config.toml
d_model = 256
n_kv_head = 4
d_mlp = 704
activation = "swiglu"
attn_scale = 0.125
init_std_o = 0.00876
lr = 0.00102
MLP neurons of a small language model. Each row is named by its layer, matrix (gate and up: input weights; down: output weights) and neuron, and shows model dimensions 0-95. Each number is 500 + 40 x the weight over its row's rms, rounded and kept within 0 to 999. Numbers have three digits each. A neuron's up and down rows have the sign that makes its largest values positive.
Before each neuron's rows, "fires after" lists the tokens most often just before its 100 highest values on Wikipedia text that the model never trained on. A number after a token or word is its count.

fires after: "–" 42, "-" 10
L5.gate159:397544452444452529553509492438509490564480546444492392454454470641475487464527516551549514447497478522474561526518503529490425461469495556501471526511474501464428488500535534553566519560512492580465554486479505502517483508487563536473499493462504497557414511538532499483528526510531465529
L5.up159:464516490496464491459473528556474437532468554564513559530468523527547465484549407417464517491496476489432426507525538476507598507494466468471531479464440545488517422494545460492585517538532470438491487499508553562485471505478442458473474530439577554514466474504530415455446477492501572535
L5.down159:507458495520532509572596485448501575534575469451529446427525473552468533533475549517526446523475502527498533486478435517478508501526505460478509459483482388537467485563574487556514459471480525478565651506543421472527508600450591472502509509547506470516499537478553505484565517527506503410

fires after: "S" 23, " S" 16, "s" 15, " s" 12, " res" 7, " V" 6
L2.gate18:609497551467580474430512459524513453539506476485487528498523521494422441488528463481485450488498493504506419447508478529534535564489500455482555522562526520524561487541497425497569447542498428519517509531424431527468530462542480558514474493605529454554500464588509544502503540515427511455
L2.up18:475555503479483506478485500508492434514539504473525499472563502488538518500535479451460548545472501534609538524459578558520533498542565546519479462562453500563484438546506422506443516485466477415464507455515492533468514512553495466600489501543487507520469450467476499497517556493467460576
L2.down18:472571517476523478478522563447466526450478516494469522454502513476500489533489538560574527532492475483484472442527523519525541430510495522522558520451502538465523453546521543508515463461467439471510575523442401538535550505382469508453555510477509520487520505455537459476479525484596456546

fires after: " well" 18, " such" 18, "w" 12, " W" 9, " Gl" 9, "pl" 7
L2.gate108:435472541582445506440501492536548490441478492512473502542446523479477505474493510447437497471561505512505562544549449553483505515418549483568476527520463496479534409498467476405502547476505493528476480544508482517422549488445441458443487486546515447529450507537499520480507439465466535429
L2.up108:502531489495565492536557501499446474551559498496486522464566536484479512561462564526540532516498479545473535505492455580471486492534527563521569506535576438488491465572499558534533505445524520485460499524595472529580535505463528475527491431483506516499423493395441522487454494508512540472
L2.down108:526550493543557543527485552454485565413524448509553493524536493493486507488464541571488483444512508487518532522500545485548421495462492472455435475526485478492558461477532557505509434481432459472498446497490505447553427524535424453437502493507475518479440498473536509520513535465495523559

fires after: " S" 15, " C" 11, " s" 11, "S" 8, " t" 8, " Al" 7
L2.gate5:457452523496556522472528416477464548569474488485435589473468522474469462588460574524516556475516572518470464505490462551557457502549472555481488505480443480463431499520466474511463593606484567587537515559478500501531523486455526451544537487463516478460502493475521482549445439477426544507
L2.up5:481478454516518558564523512499423495552528423513554483493397491471547408563496489493543558556451520529509528515559520519497515488515492425470488454483488495485575462437466448491502609476504454489540499488544545529513450473539538440564467500562511511478557500590534576554531468493470546524
L2.down5:488474528468506483453435460556523511492477509505569510445531476454490511515527529487503514446470515510501534520456458521504549563473511515542475541526441511541464514512533509503514525465408517488603547523478460472522463432437480519452504522515470491451481554509498488511506441492529532492

fires after: "\n" 36, "." 17, "-" 10, " (" 9, " \"" 7, "===" 5
L5.gate26:481475456481410532552465466423471484498488495465516463487503489458442485501450474494498435504525536439485507548541453559589517508470588487420598480528501456442512509465515521505467560497566496519504464504492499497517522498505550546478444510532535491578518426491491616555477525452432488484
L5.up26:427517502470461448492476395505503451517534479391562532491446475479510514480464526490519456524484519508509481499544514568509573556533522522492531467461497552521501566485535512512479499525471512509543455531491535494518579549461535469477510481504490554473517502509514525477548476541486532473
L5.down26:545511478486488546512457451567496453551486477442548497491495524512465518506509523566491438511486480510500510484512567465491506514528516481409519545510494529485512470450570477468546489539482493442529645477494518446533455444408529519472539432481499509481531482504563511460541418499440604439

fires after: "," 20, " D" 19, " of" 8, " in" 7, " O" 5, " Ind" 5
L9.gate158:526478521510540551552509497479390554470539458434507540505523460478515590527465512468531469498530513477449516406533520500486475488475494496529553481534510438560555564463497518485457591599423417502553462548530430539483436523523478448499513540455512523457479544448553414450569553487495500506
L9.up158:437546424475570526570521548465575524505516494462493573546428486513544510526460543455483446457545487497547541499504532556543466477449536496487534522520556510464486446456498469571495506544459653507476519494513494481512499499508514526487434499487448522462495471575441554528474428486482518509
L9.down158:494485432533510526485527485503467565516521502407458432578455515502425554495543589422474424442499487532570539504483462504548437506481482533581515455489504465455522559560538419483453514518442506502468498503601481555470460532544461517539452516559490453478530569501504514509476443501434516521

fires after: " st" 17, "2" 14, " St" 10, ")" 8, " trans" 6
L2.gate300:530462491412483528467502494532512493503480459477528451515450541553504492533493480457446465452499549494486497529549502527481501532494486491519467511472510474543489466476461544472563559553510505422507507491409524506487519463465401584564468548511536472531513541500546534471567576441491549530
L2.up300:581538547453487524430410565539553434537519472473459448448456510504544413453499515560431475473427479544505527519518546437451470511467414481500480519397500471530457481502499526526507458490533520428491540508454544518490494473419482585532458476512483413520522514476502509523507498538547453479
L2.down300:499466495572520485491511443407479570527500540529463508497523493437518442479548522524513521524522441518519502493498487481482474496502445472519471448489470550405554472499535492517521432481506540613501560470519490502565585523534567439503577496503442464435521540468477517531438419545489491461

fires after: " K" 24, " S" 8, "as" 8, "s" 6, "os" 4, " T" 4
L6.gate340:487543522571500489457527448403494497506500490502478452510477506511526519536532533488436495436496486552482496432519518501548521558429540589499550552509573506499471497511538437473476495516515505502525497435514525548460557461462500449527475476463546580583541502519508557542528578530424507468
L6.up340:352518506521536557523514500461481479490491481468451543534541486443498499548557462465470545551520582536571577536464559535537541501550533501507482493542495470461449502464503464522524575473420484470496490404480442393515555474510527530513499548497515474516448441477409448531544532509520541461
L6.down340:599476488530608523498557550482543568552439516548452458502514483496556540497474502480482503450423497504485465484471503526473531472474478501597498504517449505550497477584529478541513511541499500525523451540464435529449498526530508475576516466434509464449513509429520550422500465504454496431

fires after: " p" 17, " P" 16, " F" 15, "F" 8, "P" 8, " A" 6
L2.gate162:527450503464496476586504408489517522496516497477483511558460416402548479474582545493494507463483498433457492558480440549549536511495484521469548493514478484505550487581529538451546488501452528432548463518421547545482460449559519463493449558555494478558558503497547556481574522494463539459
L2.up162:605526514460532532489524505519494539570498458470425561479487516453525515442494567474558551525568538521537510412474545456498541487464559601448478440507506524510537462518489494511509514448464464519415515525450497509578559512428495527501491546566440504530469456551483474536535497435489529482
L2.down162:507487477500514467457485467492451453483466446503518520540482522429575516515495542465508498474484577550522471445503504517540459441499527516472582479542484517473509426485527498447470478440562602488454422509462466580429471434549496518495502566471447513523459436610518506573433499457460563517

fires after: " one" 28, "0" 20, "G" 11, "9" 8, " G" 5
L5.gate166:473537504442515421579531490483527523513452438508573543577573502465459497464540522475504517507503456472555460590523559526491482546451522492557608493553484494494599527490496516396466515522558464406533455536508383593449473444523578526571529483527511478505567470488460519472470509503429485511
L5.up166:539469495488485493518457445472538470544547454506503528538483518539488522394533507452548535475474465464468515474429462514489445488454519524529504550502531499498491472542453462466541462503419471510503500499509494575479426473539477434515476539481544565542539460377471527461479459532516556505
L5.down166:432488567514488578498510505472483472546497585442498406524467463407496462466486514468552495546472468527395520491513545552517481550454527497446507488535501506502441452535456432473585489561475493557463616478512512582524500469514454475485523517548533554516548526453536486489464480494442490548

fires after: "°" 22, " B" 10, "3" 10, " E" 6, " Pal" 6, " beg" 5
L2.gate535:468436466491456573474538528500539522475467534552474453503494534480500525521503474478526510513570446448462511543465449515483532489477578501470538495574534553538524462492462506497515501505535545536497478461587532491496540494539515508501515554599523481477518496524486519569492470494435512541
L2.up535:584483488451521456510469463529583546437463425466497478521569469548471574455488515538520537455488545521478512481521542454492558481492510504542514477576527422492542487471454527476476436489490471423466482500517588561487502528450528492456497518487505492484463488546545487524525492522557484453
L2.down535:545394470490543448530567472472476517541464449500444455548513458502489497493531475573449540496529567525507471464552586575485423459608518472478488512527553407501490473454479538513525480496512487464463496509504514508504535630491534495470463522532429464516478559493525465538520513543545412515

fires after: " in" 19, " the" 14, " |" 9, " (" 7, "===" 7, " of" 7
L9.gate277:455522441457462513489507514444515450533502493445493483488480463442578612521487469486513533510476473495451522472552492552514520495469598517492547485605488469568502474461579477455515489526514543476508400579502478489548441436500464497453450467485489506542564474490489512464536473541486460428
L9.up277:520515457461483469457513537483546555491598565534461558488459534490535539480496582497526498496500503525493459620505444504454427482508537566450501446471437504493455585514515531473396500487481483537527599558519457459555459515460547506522452509443527509497486574519476502443491498559510432505
L9.down277:504501505494530542524543512521497530427493442548488526551547522449514513479457539473521491431575499448529514545502488480445533531571505385590442484506523496569538518566537473530501464477439523527455626482501503434492523449477543544546585458427482496436532512531545439467572520483511525503

fires after: "0" 21, "9" 13, "8" 10, " " 8, "7" 7, "1" 7
L8.gate671:607489532394482548513525460472467498545400461492439493586432467456454448502513571472472447452447500507528525556551476548516475501497496509462502530554567418547523548531446488428528533405517427510478497559577552494537492500475508496530502571519535468499478559521474452500535514492520485540
L8.up671:564482477453461531526481498488487550563500536499488517511522520521521556389540530564464481544434471532507482521528508528445423510510412507532479487533533536492535560591529469447472493426515470586479499511520523480564488511522459553498452568520485424417504531468485551526532351469544543512
L8.down671:504550432522512534530456558442525494465529542507517460520529461507518566440511479523478496569501490607497504503509497501445491534490416499493457510506537535522531462487511481464520456478556501544503676454492441467506485524495554494491410486492467473415501523487473500502421443484517512502

fires after: "." 15, "\n" 15, " f" 13, " as" 5, " (" 4
L5.gate280:501481485518459509517445457515496478463421559508551579537508486483505501505542533529554473442517548438474503555500518495535553572491486500462500563531454526495552483460512437502456535601480549517409498458499482486434468469515496511481507477458473541430510469499538487565501516472438550463
L5.up280:534468517456461473482522510485472417460497475468502539507512523415483525479519492519473458507435536526540484522533560449577497492571613532489500489440513508521512501500534469470507513542444478517519526488550480465508562523500536506438532515497525546532479471557471470462528422463470472477
L5.down280:492552471502507479466488437577466494474475455465473546537467520464513433493490482519552470429508476430485458441526524527540570515497565498457509490507528514514466507476492498432457539567482487503523530454573511497492524455505563594462531425452486537452499428569567503522515442502449528478

fires after: " R" 23, " K" 12, " |" 11, " United" 10, "G" 6, " F" 4
L2.gate98:387529517460459486495490512501529496471448538434503476543573520495538506512572483477436519489513527490443505518498431458571522513462555428503499518479546474492507424550460492442566498531439470445483488507566514548502469582427518518537505522474531566523509455536472581544485507536458482538
L2.up98:466456555481491499507464498512430551459464494569517442508483490501554520491581546512438506627380582512500485530407561480525456501517490523470510450537473509505445490490439472508497499453519479471499456510582534475531505490478615539468552507483496519448564497472471531535519431508507495511
L2.down98:417554493476421502469493514464439467535522465519477497505522493553526485477558494542515446557498520490411494501480583509501458456481479485529437487475576502444487444517449503529552442494506508515412646514515472524527446537507560507500448440538494507459541470500492532495438460543488393475

fires after: " " 33, " F" 8, " G" 7, " |" 6, "3" 5
L9.gate121:481503534451533525558487513485484487523488484503505524549483469462574551601561522573459445500550567473519467486515473522530516508470448546516522524559527445509449464539447522505522591566497488468500471531516524531495479448472494495467491541503544524558519497532497507535491650488471538504
L9.up121:484484471506491551464445500543495453455509540501554574510495516501545439489510538534501491555495478515539548542490516507466499466548489451571455452465505501489493491511446543575447540498515502461572606495466480452440470471478559538562476480412484487514511472521488397524486508530544461475
L9.down121:549447449467475523461429527461473527444496501474555521427474528530541500512503561515562458500481511500483549498426532490484487450556499512525440435477505452524545469551459523543500516523516506510466683510471532470525515534521547509526520448447485506463519561537545490507441496539558493452

fires after: " al" 15, " S" 15, " Al" 10, " s" 5, " d" 5, " Com" 4
L6.gate218:448542529490493475517548461486539542556495576504500516410477500452508487497529524583497466465494564482428548558431533489588490504466528522434472441569512480517395461496537494462485620569479497557479477505489471468476453511467484472550551507528525605467544516516445468550449486524505571504
L6.up218:546450567502510450500475536450486542567504540483518509539489518482514522433537573474517518512524504475429462470470501528569476497539520500523510490526505490480521539532475517458585544523489470553474469489542582496487533570570477519522531562509467553451537486485529472526497508534496564503
L6.down218:464480467506423419478522456445534497501525574565534525487439490494469480559501529536522471509445508568468545507430506496473452465442559510588564561387545527518507498446523489448541594553400491578508521501546489509521553481519512482517506504477448543480472432464564511483472420462469502509

fires after: " H" 24, " F" 14, " N" 9, " D" 8, "C" 7, " C" 6
L2.gate100:513510457482511577561494466544480548461449474570552460519496523549499516537474458531464468537518535474523556543494468458533477500437527493487465438479570483440550430484479504504518528446579524443486491517542505489463515462465470536526494518471459563506507449508481526500456509471438569539
L2.up100:519484512501518605491471518462482511468507473496525557478406509523538510518541477474485469460544557511549544480518502520555534538464465543450458556536415495476517527485528556550583451505528449454514496503598511509506575466590459528494501490543528534537555499553583498517512478523509464509
L2.down100:433484416529536530496501534456514528529545463554454490548470463397560428524519470521537503435460489504502480485460454439540519496501504520569445525453559525553485502514526569579564497568473522455560492472582505558538493498476493480529432511500499524544492497424507498476442506507506437543

fires after: " n" 13, "-" 12, " the" 11, " Z" 6, " In" 5, " N" 5
L5.gate391:399491454457512495541562479428503533554511479530503521570554475555470461480493562489444467512472554445554445502507482540452513534481413464454601527496513428569524526575577430449465543478535502587523482496502485469542493514592444504503485470466473533475574564538459514472534523523471593504
L5.up391:463551486530457520544539499472459465540533494479503554541510486480462503552508548505437505475456502419487532490435544529510517438474424489501558477444527499550505560490527562487517466499511464529540498542458554443481487445499479483510455470430464422519577585485519461492502488594523569459
L5.down391:562515464540466493507428536497392491507547445534474529512492514503559529511500480468544589447541468514473497461493555537500543489507505496524481458493499524463553487439451520492572452510486469466455572513488531503493499448418504515388489488530459464561511527487509488490530506529550494442

fires after: "2" 20, "9" 13, "0" 12, " St" 8
L5.gate611:518534533496449455568504488478462438555467477495480463525524454482576580466490530441472455515508458465587496560491512556531502535445510534431557545478455551538495561503486500467449593454510517460467472615451592609413441513502462521481464507476503471433531505472504460459504550518481496451
L5.up611:574556473486516395552521505422524481508487440523507494513455425494501479463470482498482497515509395502481495535494472481524446529526465528497560520424468556450535466483503480401501510443540444491528497488467584569426439506533454512529481481453526498448542501461499487485451515464507442468
L5.down611:491548503510584472510437499456527513447473490513484478487468544532470475536488504582536477458502500468458469543488504513495477432521447481616482447474533523447495418467492458502565461485497554528528648436566437450570506523529481458521466545503510498489465512487507499524501522487480466526

fires after: "–" 41, "4" 9, "-" 8, "." 7, "3" 7
L9.gate593:480637489480465550464418477446469533517554548482461403501448502592454506498539528549494480487407465508492481446551508497527475485545454583475451513466521489492464519509503503546530498580488466582502516541510510491477470457485471465523499509503484568600561442512497512512511507464519537453
L9.up593:475526503396472532450452500508497461586498509465520470463534497554473499500533502498397460446508485501544466468536519460458501409501478545533506599521571451526509549553484484476575453500448490495500498475528544433520446474563581498466487459501500534607487530486436522467544556392546553518
L9.down593:492482490527542492524584436524563502487485455502488620506531505493467447498494423544491475477484599484560530508441566466590497506517485413522486538557510535516557456544537495568557486544503480533556587488528466539526522492453517535499465520481423503479495529506568494511563481498507489593

fires after: " F" 16, "f" 12, "i" 6, " f" 6, "pl" 5, " prot" 5
L2.gate489:548469461494565497481516447535427517434517451514488523511465438447454514524452524436568515471490538535491482547530435493528554494534613531487526477574416523555520455495526441507509540500465479533500496548484460441526479471508487469490465474534510468483510530541502547570539490460501480536
L2.up489:520495482472526517534432514486465539570549438528578480529482483590562495483473527460563490493402512472514476501529546561512487541526484499536522515458489469456507497561487491506490476543507403447437520513532530435464483499534481489440480484486540464487484512500412575498508480523470408490
L2.down489:511523552521470506522544499478494453545465512516521489517529451575485500471554522566499508492514447465534462528527445474460509474523416454500482454410593573486436503480549509545495464485521466574520619522518479550528523558475460537565496513529551494462528509511481469448537536572505457528

fires after: "f" 33, " F" 16, " f" 14, " Pl" 9, "F" 6
L2.gate418:522522512447522489500535483464531488436516430454510450455530506474457471511542523513547416514460515436452620516590408510514524500559495550505511454515496456451541358520486481443500527461495500548511544514479510449501451500459545482546493547506536516548489510520533469486501524528439544517
L2.up418:518552449511509571551533389528525554432467468487517471550481457571510510435523471493504479488490511484511562491512489440530560517459548451479467454537456476484507494509475547508486476467456564499469530482490471477564562441507425465511454496580503472476458486363476454512523518460419444479
L2.down418:534459546417508494486473460516457519489513552599411521467474519508504456493543474510474480481539464469427442549520486526557500531518452474496601468600532503508500440441488502501503542561464504533522523579500457408493508515487428557470507467516435527482474535458535500507419526473472485484

fires after: " D" 36, "D" 9, "d" 4, " X" 4
L6.gate493:460476516525495537515532462486501467501551504540513427588474488510476464535505497452426520403467543516542528405545491417446546495477482525386534487505576466483557461467499515509530504494557464461497496610388506515523566474549529511474486519524466459475525541453507458458522469535409508495
L6.up493:468403488515481453567508494519534529478482465495505516472552496497479490507550560505525519474478442507439491470577559565511495459528522464500493606561490521548531497476525417455378514412514439517458494508504468527480516524454458517546536466517472480459520524525459499512475458443540505572
L6.down493:530520492467482564473471451564518452588545561464468511480486507500422506514536495505517479576516565525495555478460488495515563477501486518479546566497534441557472480461525486443600437509553523502569527541456497530571511490410546488506489506509493477489494454504506489521422467490494508556

fires after: " w" 24, " W" 18, " " 13, " a" 6, " I" 6
L5.gate123:473467508467468524431516476428480505458504465460465467487488423528474503545456460494443515548453535514525574558479529459470579514449465595527516538500514476553530502519527472552452556484482535418413516592491500471495455491512519523466515438525497452530508451578468469526577536521493496412
L5.up123:462555505509528518518498515484504520493528493469488501578594457520531445525549421516521519506501475485554479471424523464523550541491497534496418421456481535471514513450525500470533543570518436473386466527475522582505448582464442502500519449493512526509487432504470519478549454500537525449
L5.down123:467494520509470537429413497505416437527507466533495446464460433491479470506538473484505487469511558539493456486537463462462515489444517562598476515535452554422500577474541473492540478488549501509445550490512468523420478525540459444480523522525470510547486514528465566468421468492513485515

fires after: "0" 47, " N" 9, " Athlet" 7
L5.gate583:437489442516502549500456477532449466492485537435495549485457459425543488473485488478526466494469429563498529513442452515429457557508519515522479520486525452467540547526518418480526543561412529506522483462482514497503437490540465459529543476406459497497517491483541496545614529539526499530
L5.up583:494561508524481617516557568485520430503562510565467494508459546521510539537476497519526505520429512525411484497564486507491481438526432467447454559493584579531470532501522528462533428503474455566533537466477517521546486506482470445462498513516478441494458486505464498436459493492482528511
L5.down583:514542477544501554537565479520482461528440522550465548524576533471554517519553509525545536465549496532453445575547459540475632389482525494361493520494486486547542524518488488468477483497522431542419560522472524520545570515576490522475478562484509504502508559559475557434514489464500514481

fires after: "9" 30, "0" 11, " d" 8, "4" 7, " s" 6, "6" 5
L8.gate417:545465504548497514537564452420535435517513550491477557545469472440482518488479430483490479480478463550444599499509529527535497561537519444481516506493447522516511553433521523487497475498562505496509472542452464438477519445508437554475516525583481437451573538522464534454479481506439465460
L8.up417:513521489456462478581521569441555475539420473429467460460446511464502520458498505503419496446517413460514528560570513457502408498430481521540502467567481473482469447509493567420509522465454484484454476536460559499408497480502474479539489528451524487505487485533505511472522486443485481505
L8.down417:493428456444520553555495483515506409451465533560477504512571490517538487508507472452487499506467527418426492460443486481509625537608523509498545505527564491517501512512466531578540467471558515517462495506481508504507522492536507465506401530477537512438553561435502483503511464461475573410

fires after: " comp" 12, " ind" 11, " ad" 10, " acc" 10, " d" 9, " rece" 7
L2.gate365:483490526553489504494504476537470531487559514492511497492455453513505528471499433499534503476579588455559515512478475556500466463467521510523457462436482517510552465473541535494474537477511491534488502484507474473504478568422496476422499430527442509486519430617515495526482509457516513490
L2.up365:437464539553548491561430506537483457538588505545389600574529498516545487543514451537473475494505549448497474461480520545506552474483597471472576485562454484446543549512519509492538505528463494498555490493501466520448475468529470537505504510506436506434515481503500480440527466562473553522
L2.down365:437478511468535506612585452491498476505446517508482481477486492502479499495475494503532508521524535514571442511450460563487520507490492517538518425484426564484538428462545509494448555510478518546511575478489483498499532518525469483472472568515438454495499515526474469538431541488573538465

fires after: "-" 13, "–" 13, " Ind" 13, "1" 11, " Th" 10, "2" 5
L5.gate98:475560550538526529489434496461402500474542491454514419488531399559577473515466545466528472537533507525479509522563560523506450467536418491564499465528494511448505503498509523514492529519447482515465541485508463463501465482501464479465505463525507577494514451455489476504504553490485533511
L5.up98:495508499484478489521492594448458437499590503409487492538407481495560544461485524485509474506547443547520459512569491474496467546467477559419369436502537530541520453492491572472516505552479482504457537428477511503475468494469395441468463501503591538522554534485528498520489480579452488548
L5.down98:443439489515554496510499453543505465496458472498481494486484497459560488503521550504497548528550492402523517524463468477473477516541526423483517539525506439480473593503565443518506499496494521514521643595482486427535503530564532495424475455457492542515521469519486539560426437458513579490

fires after: ";" 28, " |" 24, "-" 5, " " 5, " Be" 4, " was" 4
L9.gate659:483512459510550448441554539465423480528481523546499454462431490491501483456585453561497581537542526446503505469538414435425479447438455548466501583487467517479501527451513535532510526447478513510549473490514477520440433509494494440534459514468435508518463530531487528554478428511474528557
L9.up659:600506520489351488498441475486424473494460522444506447456493478522526504481552496491581493495550493555558452491451477482493519480463508481511463411500488586537467511534543556570469513517527493469516507536533554571527508556534466493446508504454506472470476486524483474470543497463531541500
L9.down659:568522433496531524548504551563542497445461501495530513478468490453490511554457507514507515441534454489503564570518543495497528520562456588524495477536485446488537437465469538577523510483545457518553611513370521458561495462480533524512419554551519581512525499476511485483546525512536479566

fires after: " A" 26, " Ind" 13, " N" 9, " P" 5, " Pr" 5, " D" 5
L5.gate499:532498475500458411467514495505495486459440480567525465452462415451561531532480496481492561432547516449529484509524505549558475498525490508496521448549524507482554496563482555569448527624461583535423523524489513549417488482565523490524513531520473495445531459551501451480457507502493489540
L5.up499:515493521487576445532521508474448514592535454562564512410448488573560520485537515545503491500513480520488486490476460528481480508472443550485529554612433518483453538465540604512575495473526455408481416454448483540512450544483485506529521450506501577516520455499511486434524513539551497428
L5.down499:512487463492527464510481533546493477459512462485519467577528480562488509458507474466497551415564435579490496534531476460496471396477468523601452519547553499472506534528459511483465493517501562562535477498515465453528555501524488518593467469506555518513470570518473527512525504525535485546

fires after: " al" 23, " Al" 11, " pre" 8, " ab" 6, " co" 4
L2.gate114:482499557546438447519543445494546445462524458613510450552521496469491584516453555454503497514487517449487517490474463509563613532461565397494523545474510512499543511488486447424537550468514514469493451506439457589486448495491554523439550536492493493461509494533498549461513512449531513526
L2.up114:480454523491432523461510462467481447517541546453486506546502493519514468470497452470510435441573474499463544570499546538491416482619506495412533523522504509497537527514539523558556535475453423580492478528534482469569516457527571536532548406589488522494445514499510432505514518509511549590
L2.down114:520505480509504501542592512494517450513496510551492508482489472528503552508486552511444551530511502493513484528497555561474555481508521463599464496459464429490469502506456466575476592490450489562449457567520474497494548512537557475445454497532491452415512527512576537521444587474525554538

fires after: " p" 36, " P" 6, "ym" 6, "p" 6, "op" 5, "P" 4
L2.gate143:497472509453453503480483464495528524468453528496440594456490497456512455524472483518532512503520487516500500509577433518508538509526505504434566523467428482504479463569517483524463465513536519616459510528441473535483479461484502461494471510518595449527463449487467482559484499462508505557
L2.up143:529493504603613492504507457457556432585462492460481495487529532532509544457505531566477566490548533504490477518436509478585522525550481514507485517546537519514505586497472539502506505514517476519535490497485485503453559518509483516484553446552489518508523483510453473472468480446510530524
L2.down143:505497479570530549430528478416433488561563440516485444544425477443389526497510519571568491423493458462519495474524523504534515537485451431501507490554491505509514537470496479495524486475516496472488358486495458503469529526466496596479549604499530473513531485536497513468530530534546495475

fires after: " S" 20, " f" 15, " D" 6, " F" 6, " O" 5
L2.gate308:486460518411550518578491441460445530545466417439445478519487551514477457551575513472523543551522539514521513472544492543568506544512484491499573503578535445473539495459464499485569498563397489498481471501454498497441515470610480496499515519500444561487517535517508461455513475460482517493
L2.up308:495503478497505496495446470490429534527510496453492469463509534519465506535542515508487507530474501466521510533495390512524504556493496549458536452504516495510507504524544482514574488538486466579473482533439454483486557512561544552525464531440478568489460507498532524326499409450496493454
L2.down308:471483517475496533415455466555453484545503498460462392525428497502468468503502489501482489558467483488542497536547484534478478533504483480561496472528530517520428519504481471523523505494483449466544588526474500528508558596513584498534412516494438499461489498553578547449531490501464503472

fires after: " M" 22, "op" 9, " P" 9, "M" 8, "ap" 7, " cap" 6
L2.gate487:519478551470529457511543484480466568508466530493480540467528491529527531486542502438460514547538545494438468545457464419524583459458509473472585553588458465507526461523551493465536518490468559514537466520475436566466498468511506526449538540572544462469507456527590543545514547506492562529
L2.up487:554446502524497482534500421452524516511455513455506483569443505483435587463505445534529479453566534434457519508502452455480506521478493481478443480535512394491510510557538521519466462497445539622527510505428435534523520532488470563517506485442545566481497528497468453535462521556466472520
L2.down487:547467484503512525469536473481518537488465430490546508478472529477534457541449470605522499511461466481471467465473503464517526463481529492551452476543467432479439506508546534429492570490506416564464566478452471475574499557518441594523541511470484518496464529479516538499550548526447497450

fires after: " al" 27, " Al" 20, " D" 6, " O" 4
L6.gate422:463485484500495517578508453466473555504413529559464509527550514494456444540458521489559479554512472408441514505588508472595525474528502450493549536485586481499497481506518527476464559507496484538478444532489434424517491583543430504512516560548467549473553512552536483530532526483471523527
L6.up422:471542517524410525478513499572512501571513438483524522553495487540526483482515550482535436483498483449511485531602543563488462582489510458518462492519521491524522518499510511524562504582522431494472515563540536517451479490525508598521522477580484570543506482516487495526480405532537542500
L6.down422:501503489453466541517432578472490600535507481435526547521500525567479524470525531545474513535453529511512464516478483477504513478499548518511473493527491502464487524498545422502549529546517448504475537457438526482447563437474460527475403549463437469455539564482434464512554530565447552418

fires after: "0" 28, "1" 25, "2" 15, "7" 6, "9" 5, " the" 4
L9.gate616:496547557466484492517444507453528494471489506514544476513459454537481529500460448435483456552463547492514433494488518537513441492511481526576470514489488507459527433511429424431463555497494533491546526473560476502474413418484525462392479512483560542513499510539527414476502541514358537496
L9.up616:515505455596516494510494541453559523504531493571487418484479460526502536502477553468477454471500434481539446523474449469559457515506500605498509503499535496517545448538498396490543484533509494490484513446508465432480497442551526558465489471457508493435512479523429493465440528470497489420
L9.down616:522476539554546444518473455448501421503496459481454473522519516483516494452554503538481525470524473462545509523551415477602385539531547526524493498463410496454469528480417494524520464473440483522553823513462543492458485520498436503464442560532499498510524534561503554487459514543443503542

fires after: "0" 12, "9" 11, "6" 10, " fin" 8, "arly" 6, "Personal" 6
L5.gate629:475495521545548518542553486477532443388472515496547520556545476469526556425491526440546418421553488483430556549490496505462521504482493537462495514536518528520512506467486461393500550490471453536470481518456506511507491474476502468507449489474539446486521503526461493512516493476450470532
L5.up629:573472505496541522494474469477540547478403492451504438474511592497494471421505432524531560535499473484471494563522487476543493472490471561548541503488465508484489444458507440457500504476523532422517501495502529543495474508487540600492505494447534495386489562490535571492460461540532510448
L5.down629:535463531542506466508462446475529494561484549558474486513536564545489427474491530527534538476431502446507448500604502512539454525589510505541515485536485485517389505558496486477451443540520498505521508518576545515486478532482497470479517521503516470428438494570480478490465484552519456513

fires after: " l" 14, " W" 11, " L" 11, "w" 11, " w" 10
L2.gate94:511485566460492489473574501477453504427432498490435498507493434443471614506503532473509526542503472477571522460483511521505597551384494463522514477524511503484494498460429515437499475471492532496514495513542510539457542493499443439458514488504521464522451476492550497485492490559451490490
L2.up94:476468511542490416453502455507566527492541540506541479512530427485500462483474501516493589502578402507543492493446510520427485478514540441468466515546477390521423503501500550513452470492529539486445476484500503536553494515490502517474522428521460484511441534490513522436550455502491539489
L2.down94:501530522492518535524496507494466435484516427472511502433514480482506448552522476508525484585541493521476458562504547587595388505475474532426490477520515509512516551418490433482570468554525464526466466454500460507533533527474535482495430582479471498525472471524510474521411560550434466524

fires after: " p" 21, " f" 10, " sup" 8, " exp" 7, " F" 5
L2.gate119:493416513485446503571552431444480528513480431479486459511519439541508533559469468488528439433525547502474536518587483583530541465462480443469500530514507488534576516505520419524497539472457547505486479540500516501580481431521544505450457533522535514432542475533569503521486523490457483517
L2.up119:542480549504400500504477490467463493528517477520503527475477478516557484532493430506511470458500497518478549533550510560457519509512518411437479494517460480476567470464511499554569442447493611449467466494481542527554443507550508508460512458503562432464472510506599432557414550538528416432
L2.down119:526498569441463433532435533529480439506476507495524471456548518523492496464475450442466483467479460447481503561487544441441484457522452498455552539433502458441552430434479557531496455462549501480501546525573554550499521477554503498508437581544532438464423419460480422491464467602563383426